config.yaml
n_layer: 22
n_head: 3
d_mlp: 1024
vocab_size: 8192
rope_base: 10000.0
qk_norm: false
tie_embeddings: false
init_std_down: 0.0
lr: 0.000968
lr_head: 0.00466
final_lr_fraction: 0.0
batch_tokens: 65536
seq_len: 1024
doc_mask: false
MLP neurons of a small language model. Each row is named by its layer, matrix (gate and up: input weights) and neuron, and shows model dimensions 32-95. Each number is 128 + 32 x the weight over its row's rms, rounded and kept within 0 to 255. A neuron's up and down rows have the sign that makes its largest values positive.
A block is one neuron, or neurons of one layer that tend to fire together. After each block is what it responds to, as a language model described it from the Wikipedia text at the highest values.

L19.gate577 [195  65 136 139 140 140 173 185 148 124  69  96 140 142 150 146 108 160 140 105 178 119 137 139 159 175 215 123  75 134  76 149  93 150 153  86 116 165 115 130  98 100 142 145 131  64 130 115 132 151 132 102  96 147 170 146  61  65 125 166 174 138 139  86]
L19.up577 [ 90  79 112 153  93 109 120 151 109 134 127 141 141  87 135 156 119 172  58 144 146 139 134 173 160 155 133  75 130 113 131 126 159 146  71 132  96 187 164 188 143 115 122 179  83 119 149 158 112 171 117 109 145 107 112  63 223 153 104 149  98 150  62 196]
Description: Templated stats boilerplate. Tokens in formulaic, data-heavy text just after a number or table cell, as in census prose like 61.0% were, infoboxes, and results tables.

L19.gate195 [141  87 135 131 117 123  97 136 119 116 133  51  54 153 139  33 114 138 106  79 128 113  99 135 123 103  94 140 101 151 148  89 134 159 186 156 138 133 106  90 133 106  83 135 133 124 112  85 139 106  98 192 131 127 178 118 162 147 102  90 133 120 183 178]
L19.up195 [126 137 155 163 110  81 122 107  88  80  56  73 116 139  67 121 150 179 173  80  87 130  79 113 153 139  80  62  99 104  48 131 117 150 190 111 121 210 155 105  76 202 160  88 123  96 141 171 153 172 139  98 127  84  80 162 115 120 148  91 137 101 155 123]
Description: Digits inside numbers. Digits and decimal points in the middle of multi-digit numbers in tables, statistics, dates and times, such as 7.'9'4, 48'.'6%, November '1'1.

L9.gate45 [134 156  99 130 105 106 157 149 142  93 116 141 141 148 105 163 160  92 113 179  41 155 143 140 141 134 183 190 165  80 168  65  82 127 150 133 221 101 100  88  73 168 136 164 161 149 127 112 115  75  93 142 129 149 148 136 128  93  76 193 135 115 102  73]
L9.up45 [ 79 138 110 147 101  90 172 153 120 142 161 147 132 128 134 116 144  84 118 133 182 189  93 199  97 129 134  82  97 121 232 153  86  79 120 156 154 122 166 203  91 138 164  83 130 118 126  81 116  65 102 112 120 119 132 138  67  74 167  73 141 112 103 127]
L9.gate198 [136  90 110 164  92 144 163 173 161 158 119 142 159  76 131 120 123 117 142 140 172 153 220  81 129 123 145  95 107 122 128 114 112 158 125 180 101 114 192 138 158 163  94 208 194 160 117 179 171 100 102 105  72 150 100 104 105 124 140 112 131 143 132 168]
L9.up198 [130 176  40 114  92 152 134 111 101 140 130  91 162 158 177 113 148 109 182  98  74 153 124 114 162 140 118 127 171 102 168 168 165 146  99 144 151 159 116 136  58  95 108 139 126  89 111 147 116 141  98 106 122 139 143  81  61 124 133  71 110 152 132 100]
L9.gate209 [134 182  74  68 114 135 117 102 149 167 117  92 143  88 125 121 169 119 149  55 133  75 117 116  92 147  93 124 134 171 166 144 169 125 117 124 124 129 125 193 132 111  85 142 129 126 108  60 105 141 189  72 109 123 121 103  83  67  85  86  72 114 126  84]
L9.up209 [148 190 121 136 107 160 110 113 135 148  85 140 136 115 146 116 127 117 148  79 129 129 155 176  94 161 166 156  87 178  95 138  78 103 164 157 134 138 104 177  99 126 120 129 102 127  68  96  54 149  72 202 155 108 162 136 152 106 100  93 118  61 107  94]
L9.gate392 [ 64 150  79 156 104 121 143  66 128 128 111  91 114 124 166 121 156 108 129 130 202 159 164 126 162 116 132 121 139  96 182 107 101 107 179 153 133 106 142 149 138 119 156 111  79 198 119 122 143 130 110  99 126 127 140  93 109 135 134 158 127 127 143  56]
L9.up392 [102 102  86 138  66  76 169 107 143 142 105  89 170 119  93  93 138 163 123 148 116 144 125  53  99 104 151 157  64  79 158 127 111 106 111 162 110 150 108  61 142 172  95 125  78  66 133 141 125 148 107  88 105 123 110 134 121 161 167 102 143 136 102 142]
L9.gate558 [ 95 130 128  54 112 118 115 143 157 120 165 118 182 105 169  63  98 135 187 118 134  75 119 166 116 100 132  96 127 126 111  60 159 118  90 142 112 123 123 173 139 130 124 153 176 167  93 115 115 143 101 202 165 142 140  90 126 171 102 145 120 132 166  89]
L9.up558 [ 98  66 113 167  84 117 100 135 133 131  62 156 142 144 129  67 130 163 127 121 108 117 157  93 102  92 114 126 143  89 146 129 121 138 149 143 151 125 158 140 161 131 151 157 194 148 127 155 133 120 144 146 146 125 154 153 135 141 122 109 149 132 115 119]
L9.gate761 [123 138  80 133  88 200  93 140 159 118 138  89 171 103 167  50 170 129 118 101 138 121 140 181 179 120 126 136 135 104 164 176 124 109 114 111 150 158 115 197 114 175 119 172 153 170  52 158 126  80 114 162 132 104 174 126 115 117 132 114 142 133 127 131]
L9.up761 [106 181 126 114  89 118 150 105 183 132 123 152 154 101  83 137  72 149 160 117 109 133 176  86 131 173 146 126 113 148 100 152 125 169 134 145 130  19 132 128 126 125  53 195 133 153 151 124 197  95  99 180 143 170 166  98 143 171  99 158  95 164 166  70]
L9.gate810 [111 127  64  79 148 148  82 162 145 152  93 146  95 110 128   6 170 107 124 129 112 132 147 140 138 108  97 106 118 123 198 133 132  99 142  78 176 121 119 197 125 173 118 169 149 121 113 185 111  98 135 116 147  95 184 125  95 135  78 133  90 117 132 148]
L9.up810 [137 103 113 133 146 104 124 143 123 137 106 155 121 144 137 145  73 125 181 119 106 117 110 157 145 146 123 159  96 125  99 143 128 101 138 135 126  91 110 122 119 133 111 179 174 100 141 125 167 128  88 147 173 145 142  77  91 126  41 154 154 155 129 149]
L9.gate1018 [ 70 129  89 154 111 140  80 105 171 121 172 122 124  69 172 134 147 190 149 132 135  79 156 133 138 116 120 125 137 130 143 173  80 118  94 161 145 117 116 224 185 169  71 170 122 104 121 196 184 136  70 187 128 159 132 115  76 147 136 196 172 157 122 160]
L9.up1018 [166 140 118 145  71 209 138  70 144  91  61 139 137 134 177 147 153 127 140 150 160 149 140 178 120 107 164 161 124 176 182 103 179 159  92 118 115 137 103 149 120 183 137 213 157 162 100 117 119  85 119 112 121 103 161 115 146 130 144  72 142 111 146 103]
Description: Initial-following periods. Periods right after a single capital letter in initials and abbreviations inside names, as in James F. Amos, U.S., St. Louis; sometimes mid-name word pieces.

L10.gate56 [130 142 152 141 142 183 111  69 161 140 124 153  94 200 134 141 193 127  86 142 146  91  56  79 118 115 129 166 121 106 146 112 108 102 162 122 128 114 151 130 127 167 117 160 117 131  75 176 118 126 137 129  67 108 127 149  92 170 154 146 164 143 151 101]
L10.up56 [184  93  99 104  95 154 223 122 108 203 149  97 157 128 127 106 113 125  70 199 133  66  88 108 125 159 100 159 122  86 121 142 119 113 127 193  78 155 183  77 162 113 149 119 178 128 136 143 117 145 221  94 195 118 129 105 136  94  91 145 133 120 146 109]
L10.gate235 [133 121 158 164 151 133 103 114 116 101  69 147 135 128  70 101 106 151 133 186 109 160  87 120 176 107 129 130 145 143 176  88  86 128 202 132 134 124 122  81  87 103 181 130 145 128  99 122 138 102 137 139  86  83 107 167 181 194 201  99 150 190 196 185]
L10.up235 [177 103 134 133 139 156 146 129 139 183 174  88 166 162  78 143 102 163 118 147 129  98 112 112 145 130 150 178  99  83 142 109 135 101 133 153  77 122 105  99  81 133 153 136 183  83 109 102 129  88 129 118 151 157 160 114 150 152 159 133 130 163 125 149]
L10.gate360 [ 68 127  97  76  73  91  99  92  91 127 148 107 174  78 100  59 122 101  85 138 167 117 133 153 157 115 154 133 108 119 147 109  74 148 147 137 114 110 134 112  81 155 104 144 104 164 165  63 181 113 143 128 119 122 133 136  95 137 173 199 133  84  63 188]
L10.up360 [119  50 108 106  94 107 113  74 197 161 187  93  94 160 133 130 109  77 110 177 163 165  74 124 105 129 121 118 139 121 131  67 150 116 162 132 128 133 102  86  99 125 168  91 145 121 110 118 120 128 182 134 161  95 108 130 144  83 127 169 138 145 118 115]
L10.gate438 [147 127 105  49 152 145 140 119 140  93  99 145  69 133 166 116 133 113 175 165 112 141 158 141 108 130 134 142 172 145 124  99  98 125 188 144  84 137 168 143 130 164 117 154 190  71 112 188  77 179  66 111 176 116 127 153 132 152 104 156 104 138 119  85]
L10.up438 [ 90 106 132 134 158  97 166 137 152 140 127 186 121 135 147 108 119 135 106 109 115  77  85 115 119 155 100  82 170 166 151 134 124 172 100  88 103 120 190 168 128 165 119 120 159 113 130 164 106 102 108 107 145 100 154 111 109  52 106  89 129 145 111  94]
L10.gate806 [171 100 109  16 113 176 118 167  39 176 137 137  76 105 130 120 110 217 138  60 129  99 177 115 125 139 117 111 121 127 119 106 100 110 207 106 100 173  97  74 174 180 170 145 164 144 107 138 116 156 171 134 107 140 172 157  80 143 134 152  93 114 171 110]
L10.up806 [124  75 164 132 153 127 135 160 141  89 163 161  97 131  50 121 177  81 166 127 163 137 110  73  36  77 126 165 114 100  84  80 104 101 112 140 144  94 175 178 126  65  84 100 123 102 115 158 226 166 185  82 129 110  77 127 102  75 123 142 112 122 144 129]
L10.gate904 [133 117 167 112  68 128 134 171  99 109 133 121 103 128 113 111 157  87 165 103 160  94 114 117 159 171 124 127 169 161 160 107 127 149  99  99 114 134  75 115 136 155 136 178 110 145 134 126  96 100  83 197  70 129 145  90 101 146 188 158 225 160 132 124]
L10.up904 [151 131 236 185  98  93 122 115 126 143 103 130 134 124 140 184 112 201  88 114 153 157 156  62  69 121  77 135 105 149 142 147 221 118 155 107 124 138 126  34 111 134 144 171 137  97 215 145  71 131 142 115  72 148 172 114 103  85 167  92 190 129 122 126]
L10.gate912 [ 75 189 130  45 112 214 113 144 130 127 121 103 140 107 183  92 144 172  52 141 171  98 199  97 146 183 112 149 180 148 122 156 197 107 194 146 166 164 158 138 149 121 126 174 209 140 162 114 147 145 109 156 108 152 116 130 143 129 149 157  99 126 135  67]
L10.up912 [ 88 152 137 108 164 145 102 122 163  75 111 152  66  81 142  94 157 192 133 102 150 125 140 160 120 174 120  50 136 140 101 116  99 179  98 101 145 139 173 173 120 143  99 110 140 112 125 130 108 122 131 162 120 146 167 113  85 104 163 110  93 110 139 118]
L10.gate973 [147 105  89  94 111 145 144 124 174 143 147 125  94  78 171  47  95 135 122 131 159  95 121 113 147 160 144 170  92 133  81 125  88 103 172 179  91 136 106 111 127 154 127 108 104 102 136 102 121 169 168 196 140 169 128 128 124 102 156 142 182  87 123 154]
L10.up973 [178 113 157 135 157 105  56 119 146 110  87 136  85 147 167 123  94 159 157 139 200 144 133  95 138 114 173 104 123 128 151 168 146 112 147 137 123 163 102  94 100 145 114 107 120 177 155 179 108 132 214 116 119 136  78 130 125 144 138 115 174 143 136  98]
Description: Mid-number digits. Digit tokens inside multi-digit numbers, mostly in election result and census tables (e.g. the 9 in 8,892 turnout, households counts), plus a few word-internal fragments and table pipes.

L19.gate785 [156 145  99  81 178  88 119  92  88  94 130 152 166 123 151 133 124 173 140 158 130 121 144  97 122 154 101 180 158  84 140 130  83 128 115 156 153 139 124 123 119  87 143 157 175 151 114  85 132 143  92  91  98 101 180 167 119  86 171  98 104 137 156 103]
L19.up785 [110  85  65 134 172 106 141 109 143 137 172 162  99 101  96 182 128 145 109 112  89 125 150 115  95 115  84 130 172 130 122 125 103 117  85 137 139 146 114 146  85 133  85 117 144 137 110 128 104 160 106 112 138 157 148 177  91 137 140 117 112 119 146 163]
Description: Initials and abbreviation pieces. Second piece of a short name or abbreviation in lists and tables, mostly the period after a capital initial (R. D. Call, W. K. McGill), also digits and letters (BMT, AEK, f/4).

L9.gate138 [111 119 171 144 147 146 131 112 161 125 127 140 105 130 118 114 109 148 102 108 118  84 123  62 158  93 143 129 194 154 141 134  97 131 121  80 124 118 112 102 140 152  97 165 101 134 163 138 158  84 146  89 136 143 126 183  98 127 115 154 165 158 167 164]
L9.up138 [160 111  91  67 116  85  94 131  97 111 132 176  76 112 153  97 128 139 208 122 133 125 105 123 176 162  73 180 107 140 139 193  90  88 114 109 104 134 103  79 133 158  66 152 101 135 136 114 142 106 160 109 109 194 199 103 153 164 133 116 175 203  88  88]
L9.gate297 [147 107 146 105 101  79 115 174 143 146 156 167 106 187 135  94 111 119 130 101 138  78 104  58 136 129 119 127 105 116 159  92 100 157  96 111 134 111  83 107 181 174 105 162 118 111 168 113 187 121 153 136 109 139 140  89  71 122  76  93  78 177 136 106]
L9.up297 [151 135 158  77 112 173 170 132  86 120 149 100 115 112  77 116 164 176 172 127 108 114 107 109 114 106  84  98 111  92 122 121 128 171 230 160 141 152 171 115 132 107 142  96 162 102  95 101  80 189  85  41 126 129 137 201 116 134 138 129 162 148 132 107]
L9.gate335 [120 162 152 166 125  97  89 176 112 199  84  66  76 149 122 108 130 140 176 148  86 186 174  37 152 111 133 110 124 156 124 118  81 123 107  97 112 108  91 169 159 120 111 177 160 179  85 102 105  95  68 139 154  97 165 105 135 138  92 105 108 163  70 106]
L9.up335 [131 129 119 139 109  77 117 135 110  97  69 110  85 142 109  84 165 145 100  97  74 122 143 154  85 139  77 113 140 137  54  78 136 156 139 137 113 113 174  66 119 106 105 135 179 111  97  97  99 103 151  57  53 155 119 139  87 117 164 151  86 188 156 134]
L9.gate370 [171 128 140 139 107  84 131 104  85 157 100 111  33  74 102 117 152 108 150 113 140 184 154 140 140 187 126 127 164  77 164 158 131  92 165 145 108  90 123 137 162 200 120 176 171 123  73 135 135 144  63 116 135 175 114 104 108 173 140  96 164 126 117 143]
L9.up370 [134 101 182 104 115 156 133 159  82 115 151  56  96 123 126 149 108 152 149 152 116 171 111 147 126 137 170 150 102  69  99 117 183 117 135 139  79 130 125 109  78 183  98 139 155  73  98 136 151 133  85 101 149  95  91 113 133 113 177 121 144  91 127 105]
L9.gate404 [166 119 127  77 122 106 159 149 126 151 179 105 134 109  92 107 111 146 118 147 128 105 133 127  98 196 148  88 159 115 177 100  88 131 167 146 134 114  91 145 105 139 104 130 198 137 129 113  87 136  64  87 175 155 195 138 113 124  91 111 126 123  71 144]
L9.up404 [ 91 143 155 147 165 158 156 170 130 115 123 211 153 127 108 143 144 148 118 137 159 154 127  19  96  99 138  89 150 152  92 181 111 120 111 141 131 130  84 114  79 105 132 166 121 144 122 105 135 142 141 147 110 162 113 146  68 145 127  70 134  99  91 117]
L9.gate511 [133 108 121 155 156 110 180 142  16  53  83 140 109 151  67 136 133 148 144 157  93 135 127  80 126 100 105  81  96 104 103  90 153 129 175 137  98 143  82 121 155 134 162 144 122  98 100 107 135 146 116 102  71 113  88 152 125 129 199 181 102 163 146 125]
L9.up511 [148 117 124 128 164 130 108 112 132 193 182  99 146 114 115 159  89 211 203 151  94 118 136  94  60 107 134  82 148 127 199 135  60 172 162 147  99 149  61 128 116 132 146 141 134 133 112 148 126 151  99 153 181 175  86 102 210 116 118 151  99 151 168 140]
L9.gate544 [106 131 140 136 151  98 130  95  86 162 136  97 136 119  65  97 147 177 146  93 147 167 126 151 117  98 132 131 158 199 154 146 211  48 143 158 125  94 145  88 117 140 124 125 100 125 103 129 122 149  93 130 124 109 142 106 119 101 102  96 138 112 135 122]
L9.up544 [106 125 144 174 110 152 124 167 181 126  99  72 140 153  75 112 140 107 132 156 143  28 159  88 165 132 123 115 181  83 147 113 164 150 118  71 190 156 199 156 195  73 147 161 142 117  93 129 107 181 126  70 117 126  96 166 117 109  89 152 135 152 148 128]
L9.gate877 [133 119 118 113 174  94 172 122  78 116 171 116 102 149 146 151 153 133 173  77  90 138 167  70 150 122 138 153 139 122 133 104 111 134 110  86 143  96  57 142 160 136  44 114 152  83 161 120 151  96  97  87  95 203 138 146 141 126 177 129 138 199 133 133]
L9.up877 [115  67 141 135 147  98 161 160  65 130 129 130 120 159 101  89 138 111 147  68 137  63 128 116  99 115 134 140 130 137  82 129 195 105 210 204 107  98 121  53 109 128  95 163 146  93 112 112 127  80 111 101 189 144 136 103 114 174 143 157 121 120  87  91]
Description: Mid-number digits and suffixes. Word-internal continuation pieces: middle digits of multi-digit numbers (3,000; 1,300; 20%; 137,304) and closing fragments of split words (recover-y, spoke-n, threat-en).

L10.gate151 [142 156 138  91 123 149 135 118  85 158 113 116 115 169 153 157 177 147 120 112 116 120 102 192 130 244 140  93 130 125 153 142 196 109 199 131  94  99 136 147 149 170 124 192 176 146 136 135  95  44 161 205 180  87 173 179  82  93 112 156 146 127 144 107]
L10.up151 [180 129  55  90  96 111 160 187 117 149 134 137 156 130  98 117 127 135 126 164 114 116 149 151 123 151  73 150 147 103 178 174 128  79 126 132 130 173  85 152 123 110 112 147 120  94  85  60 151 126 136 201 156 120 135 146  87 122 147 154 158 149  78 133]
L10.gate245 [ 99 134 158 201  59 201  94 154 144 131  81 105 123 124 142 138 190  97 140 122 162 110 170 115 125 116 111 122 161  95 144 145 125 225 187 183 202  96 132 147 167 133  98 136 103 146  92 159 108 139 108 104 124 103 154 116 110 114  97 172 121 164 150 116]
L10.up245 [ 64 174 108 127 106 152  62 170 144 156  92 103 123  93 167 182  90  46 135 112  80 122 119 176 132  79  93 160  89 118 151  89 111 119 154 142 141 200  99 169 163  93 124 124 100 138 127 169 113  84 116 129 157  71 136 118 139 189 139 144 114 140  93 122]
L10.gate315 [111 164 129 123 110 105 116 140 218 115 178 138 139  94 124  79 117 157 136 131 110 178 161 127 108 122 152 154 141  97 154 116 122 158 128 100 138 128  79 134 101 160 132 149 173 172 131 157 156 182 109 131 144 139 100 109 109 120  60  93  82 166 161  95]
L10.up315 [176 144 125  87 116  94 132 130 148  75 150 170 166 194 126  98  73 100 107 139 178 109 137 109 167 198  83 101  65  69 121 141 106 114 111 164  99 113 150 142 116 125 194 134 161 125 164 142 188  86 122 129 118  69 151 131  95 126 149  83 135 169 113 123]
L10.gate337 [ 82  81 149  96 144 113 116 116 108  99 134 146 149 104 108 137 130 168 107 109 188 128 103 111 179 187 106 103 155 118 101 138 128  97 153 131  97  75 157 124 110 123 156 173 137  94 125 128  86 148 120 151 143 102 108  75  65  90 100 151  91 162  82 140]
L10.up337 [144  80 118  86 124  51 110  70 113  78 145 178 139 125 110 177 144 130 125 145 159 161  69 138 119 113 125 164 134 114 184 133 167  84  67 121 205  51 102 171 117 131 130 121 122  98 118 133 115 142  65 165 186 118 125 118 159 168 141 160 110  81 135 143]
L10.gate601 [ 64 155  19 123  80 103 109 150 136 175 160 149 153  76 154 118 134 141 151 112 102 131  94 185 179 151 143 126  88 153 162  84 139 113 120 113 142  94 127 119  97 212 127 149 164 142 110 109  97  89 144 106 143 124 143 114 144  83 184 162 151  84 146  99]
L10.up601 [121  74 138 145 121  99 124 141 136 123 115 128 141 178  69 161 139 145 116 117 161 125 102  93  88 120  95  86 108 126 104 146 107 118 192 133  97 124  84 147 177 167  90 154 103 122 201 125 172 121 126 125 141 137 168  86 172  78 167 117 169 155 143  98]
L10.gate602 [124 128 149  81  73 112  84 118  91 182 132 112 169  70 234 149 123 124 160 107  92 159 124 121 134 178 125 100  93 118 183 145 168 105 138 104 157  70 131 122 121 118 140 126 175 139  78 122  99 123 134 113 137 118 175  76 130 137 142 176 149 100 108  91]
L10.up602 [ 95  76 165 151 115 127 106 133 149 116 122 140 152 104 143 144 104  82 114 153 123 140  58 126 146 120 144 138 147 126  85 132 205 113 123  95 132 116  92 100 135  90 176 144 161 131 104 111 124 118  98 135 119  95 172  65 172  86 153 112 145  87 165  42]
L10.gate757 [199 132 124 119 174 101 137 189 104 174 115 142 120 101  96 139 163 125 105  94 121 180 134  94 116 168 120 130 145 153  64 177 115 110 159 197  83 129 157  83 133 114 109 200 129 160 174  71  77 120 117 150  29 116 105 104 127 115 186 159 149 162 184  93]
L10.up757 [159 107 157 155 148 101 150 106  89 164 202 112 158  85 138 202 152 132 184  72 104 108 124  52 139 132 134 111 124 114 111 107 101 160 106 109 134 161 144  49  96 102 147  96 140 159 162 150 162 107  85 136 161 179 117  90  84 129 112 150 119 127 134 113]
L10.gate1018 [144 129  65 124 143 135 132 113 118  96 110 141 131 135 178  49 148  91 207 144 137 104 124 157 141 144  98 179  98  76 130 112 160 101 121  85 118 160 123 161 134 178 104 114 125 172 104 190 157 153  69 136 157  82 130  84 129 113 142  94 136 126 131 103]
L10.up1018 [172 122 113 139  96 108 111  98 153  95 144 191 123 154 131 101 196  97 130 141 116  67 145 149 116 126 149 129 147 136  95  79 170 134 126  79 129 138  82 129 157 114 106 151 132 174 102 188 226 165  75 109 137 109 115  74 173 133  75 158 120 133 151  59]
Description: Non-sentence-ending periods. Periods that do not end a sentence, mostly after single-letter initials (B. kuatunensis, Henry W. Halleck, U.S.) and as decimal points (117.9, 78.10%).

L10.gate191 [113 169 191 124 139 120 156 104 142 151 132 142 134 113 154 147 121 130 122  92 148 166 125 168  93 131 102 151 120 150  86 116 142 121 197 106 132 167 126 134 156 114 168 158 157  62  72  67  94 169 121  98 120 165 141 120 127 179 172 143 166 125 188 127]
L10.up191 [ 55  70 131 137 128 137 189 117 102 158 167 191 176 141 150 167  72 167 113 135 140 105  99  68 139 123 134 122 119  95 122  94  84 163 205 146 108 150 153  80  91 127 111  98 105 199 119 152 150 123  97 161 142 161  98 106 100 102 110 115 160 142 127 119]
L10.gate552 [ 97 141 130 145 119 137 113 114 167 140 148  79  79  99 210 114 123 146 128 129 185 181  78 198 159  61 163 137 124 152 123 107 139 154 151 112 148 105 143 139 131 179 109 136 136  79 114 105 177  98  84 122 102 134 151  72 168 148 151 151  79 115 139 150]
L10.up552 [122 143 110 144 139 117 135 135 150 125 167 142  91 121  77 119 143 138 114 158 106 143 116 163 138 143 140 142 141 140 145 144 148  96  97 124 122 128 138 196 103 136 125 103 122 102  77 110  63 152 129  94 154 156 134 138 136  76 151 110  94 123 170  84]
L10.gate620 [138 175 120  71 119 147 119 136 202 159 143 163 134  99 146 143 133 132 107 150 160 119 174 180 183 103  92 167 109 126 109 122 165 172 117 147  90 187 122  97 138 149 163 139 153 139 101 111 154  96 111 142 132 145  83 173 129 204  95  73 121 143  93 141]
L10.up620 [151  76  81 117 156 149 174 104 158 140  91 100  96 134 128 144 109 159  91 110 149 127 144  97 126 128 132 143 144 107 126 112 103 160 171 106  89 119  73  65 125 120 103  93 151 131 141 129 131 107  99 183 109 111  34 146 126 124  56 138  81 118 158 116]
L10.gate625 [106 117 101 125 150 119 137  87 161  96 145 100 102 116 139  88  74 152 117 149 120 124 101 115 135 170 102 119 128 128 149 155 100 141 149 163  85 117 218 175 117 141 160 119  93 178 113 144 139  98 105 143 150 131 143  81 130 136  99 125 140 134 100 135]
L10.up625 [ 99 123 161 138 148 196 125  79 151 158 154 138 140 134 144 149 100 141 117 128 179  90  87 101 163  79  98 188 121  74 141 165 137 129 207 177 116 157 114 158  92 137 145 135 162 142 103 167 130 139 172 153 132 148 105 126 120  99 123 142 110 144  77 190]
L10.gate708 [128  65 163 111 134 156 134 139 137 132 146 103  90  81 157 130 120 214 118 132 112 119 136 154 111 167 149 124 148 120 114 129 170 115 163 147  91 126 148 196 138 102  86 169 162 146 142 156 140  84 124 159 154 116 111 105 185 106 103 115  64 150 110 142]
L10.up708 [130  66  88 107  83 164 169 146 100 145 107 160 136 135 162 134  74 162 107 133 208  94 138 115 108 125 156  84  66 120 155  81 103 176 199 131 111 135 151  92 146 125 159 128  87  93 175 180 116 166 138 120 180  48 139 116 156 166 148 133 113 133 170 104]
L10.gate799 [133 144 102  89 126 149 138 128 103 104 118 146 120  75 164 123 134 153 150 131 146 123 152 117 137 177 126 128 169 120  94  97 154  77 162 103  79 150 115 127 130 145 148 190 133 113 112 149  64 110 152 130 132  94  83 100 151 139 183 156  98 149 163 127]
L10.up799 [104 132 100 106  88 145 147 114 154 155 143 136 131 110 130 108  74 156 137 106 134 120 111 137 131  83 163 157 160 142 163 156 105  61 122 128  91 135  91 156  64 109 142 166 161 169 113 200  37 116 167 133 188  71 243 114 130 165 153 137 114 124 195 121]
L10.gate868 [ 98  89 156 164 145 106 159 117 183 148 153 106  79  86 142 127  95 168 103 116 151 124 156 124 113 166 139 148  69 109  76 181 186 155 224 130 111 149 141 118 130 173 148 168 127 119 187 142 130 139  95 153 169 140  95 107 141 133 120 139 109 129 151 120]
L10.up868 [103 124 155 137 166  91 138 113  68 140 185 126 177 119 100 112 135 109 138 152 100  97 120 103  96 125 151 187 147 122  86  73 141 160 182 107 102 144 124 121 172 104  72 133 144 140 197 124 165 104  51 118 115 155 135 125 152  49 150 172 137  90 165 187]
L10.gate974 [123  72 168 136 111 137 144 105 152  91 152 163 103 136 106  88 133 190 168 109  68 149 153 129 114 111 148 145 116 123  61 116 136 130 169 151 105 139 142 144 164 164 159 120 191 199 148 129 104  97  55 117 105 154 154 148 139  51  64 126  89 155 158 162]
L10.up974 [137  76 184 114 165 112 119 147 110 140 135  95 146 109 151 143 113 173 111  92 162  72 126 142 148 154 121 172 117  89 105 178 132 151 114  92 133 106 189 125 103 120 144  99 160 125 154 172  96 152  90 170  97 164  75 108 137 128 146  71 156 159 103 134]
Description: Table and infobox punctuation. Closing parentheses, pipe separators and dashes inside Wikipedia stats tables and infoboxes, such as after bracketed numbers: 36.5), 26 |, - Years.

L9.gate109 [138  85 141  99 165 166  93 157 144 110 139  78 132 113 128 144 183 143 159 135 142 101 145 131 156 100  93 151 130  92  92 115 167  79 155  57 101 114  91  94  72 145 102 162 198 111  95 140 185  86  80 139  53 126 174 104 112  96 113 148 154 141 171  94]
L9.up109 [ 96 102 167 100 191 177 165 163 161 161 130 114 123 144 124 103 104 115 116 118 184 111 169 185 163 100  71 143 121 109 100 119  80 162 126 119 171 160 210 116  65  96  99  75 162 131  81 112 170 171  87 120 107 143 114 162 100 150 100 134 160 147 149 147]
L9.gate442 [129 129 179  74 150 183 162 108 161 137 175  87 117 136 158 126  58 181 150  80 113  74  96 112 129 164 138  72 157 147 147 142 122 112 143 128 123 178 139 123 119 131 150 138 110 152 136 107 171 122 100 148  95 170  89 159 142 130  74 172 132 151 112 112]
L9.up442 [111  88 165 132 103 115 160 133 102  89 103 120  55 162 127 125 195 202  82 103 103 129 140 149 110 146 110 102 100  82 116 103  82 120 199 101 177  95 116 188 127 106 131 174 122 112 102 159 146 110 122 146 162 114 124 142 108 188 105  97 133 188  95 167]
L9.gate475 [108 155 145  95 118 210 169  99 119  92 143 143 201 105 133 128 101 137 151 134 155 121 165 130  93 148 100 162 136 107 115 118 162 112 193  89 173 116 170  86 171 116 151 128 111 112 127  87 123 163  87 132  72 115  76 151 155  90 148  77 136 190 174 129]
L9.up475 [116  65 124 145 146 142 155 138 121 139 191 140 143 102 153 170 118  94  82 176 100 116  79 122 120 119 106 141  86 110 103 109 209 206 117 144  73 175 126 105 122  37 160  60  81 158 108 163 111 141 158 112 130 133 137 128 130 113 155 129  88 115 186  54]
L9.gate485 [125 105 171 161 160 145 141 160 205 159 121  85 110 133 172 117 161 141 125 152 182 165 137 124 147 106 123  85 136  83  82 159 141 172 136  73 139 156 211 136 162 144  65  93 111 133 177 141  93 121  76 103  99  96  81  90 158  54 155 120 112 160  63 114]
L9.up485 [144 143 114  57 124 135 156 199 119 102 145 163 196 114 103 122 192 139 130  64 123 140  98 115 147 181 108 126 160 116 125 151 108 126 186 210 169 130 148 130 131 145 147 158 125 112  91 168 137 115 168 151 115 162 131 151 169 140 109 131  56 171 195  93]
L9.gate493 [172 119 116 107 168 120 135 125  80 103 117 170  79 100  86  97 152 167 137 172 100 119  99 103  78  88 132  79 134 173 110 139 150 103 144 157 109 144 109 122 135  78 113 138 126 109  97 124  96 100  75 194  93 138 126  82  93  80  70 124 123 138 115 150]
L9.up493 [115  79 103 115 129 130 152 126 167 134  99 192 153 220 148  97 146  91 136  58 182 171 128  99 151 137  81 110 174  93 189 110 152 143 168 125 104  98 122 133  85 136  49 102  87 156 139 206 141 200 107  88 164 100 127 138 152  94 135 139 184 109 116  84]
L9.gate855 [ 97  60 141 127 178 118 140  83 126 126  65 110 104 104 146 126 102 123 117 170 192 146  92 153 208 100 163 157 171  95  99  77  89 138  91 104  66 118 137 125 141 143 169 157 132 106  97 137 179 106  67 147  70 126 132  90 143 149 156  97 193 141 153 115]
L9.up855 [126 115 117 122 122  92 167 139 142  64 157 177 133 113 143 140 115 143 170 128 160  94 113 134 149 164 140 127 129 119  58 119  98 130 131 106 101 117 144 109 112 156 126 104 120 131 123 152 114 161 155  93 180 145  76 141 161 150 118  96 160 108 181  79]
L9.gate908 [ 96  74 110 115  61  97  90 135 138  78  92  51 156  93 157 123 115 102 111 178 124 133  86 162 102 125 149 171  80 103 153 108  99 126 122 120 152  49 121 124  80 135 105 127 153 141 114 133 153 118 110 140 122 153 132  75 146 106 137 196 134 106 109 100]
L9.up908 [ 80 122 115 136 130 136 113 110 131 158 125 148 116 115 153 135 135 157  72 156 122 122  95 132 125 131 119 122 134 111 158 152  86 132  90  69  80  92 155  96  27 115 107 131 134 155 132 192 200 124 126 146  99 107  65 126 119 147 183 120 126 167 216  87]
L9.gate936 [116  98  93 130 157 150 126 126 150 141 140 152 135 144 115 191  73 134  90  38 150 120 118  80  92 124 128 156 141 148 175 160  89 152 179 159 149 105 165 152 172 120 106  94 110 105 164 156 119 114  89 127 144 176 102  81 173 137  91  64 139 131  77 112]
L9.up936 [173 113 161 135  99 144 114 143 120 153 112 117 154 145 139  75 140 158 108 148 154 130 130 148 184 137 140 114  98 102  91 147 167  83 176 181  82 154 166 156 110 167 122 178 147 125  68 203 107 148 140 146  89 171 136 159 160 120 130 165 113 133 131 153]
Description: Decimal digits in statistics. Digits after the decimal point or inside multi-digit numbers in census percentages, election result tables and coordinates, such as 48.6%, 41.94%, 1,964.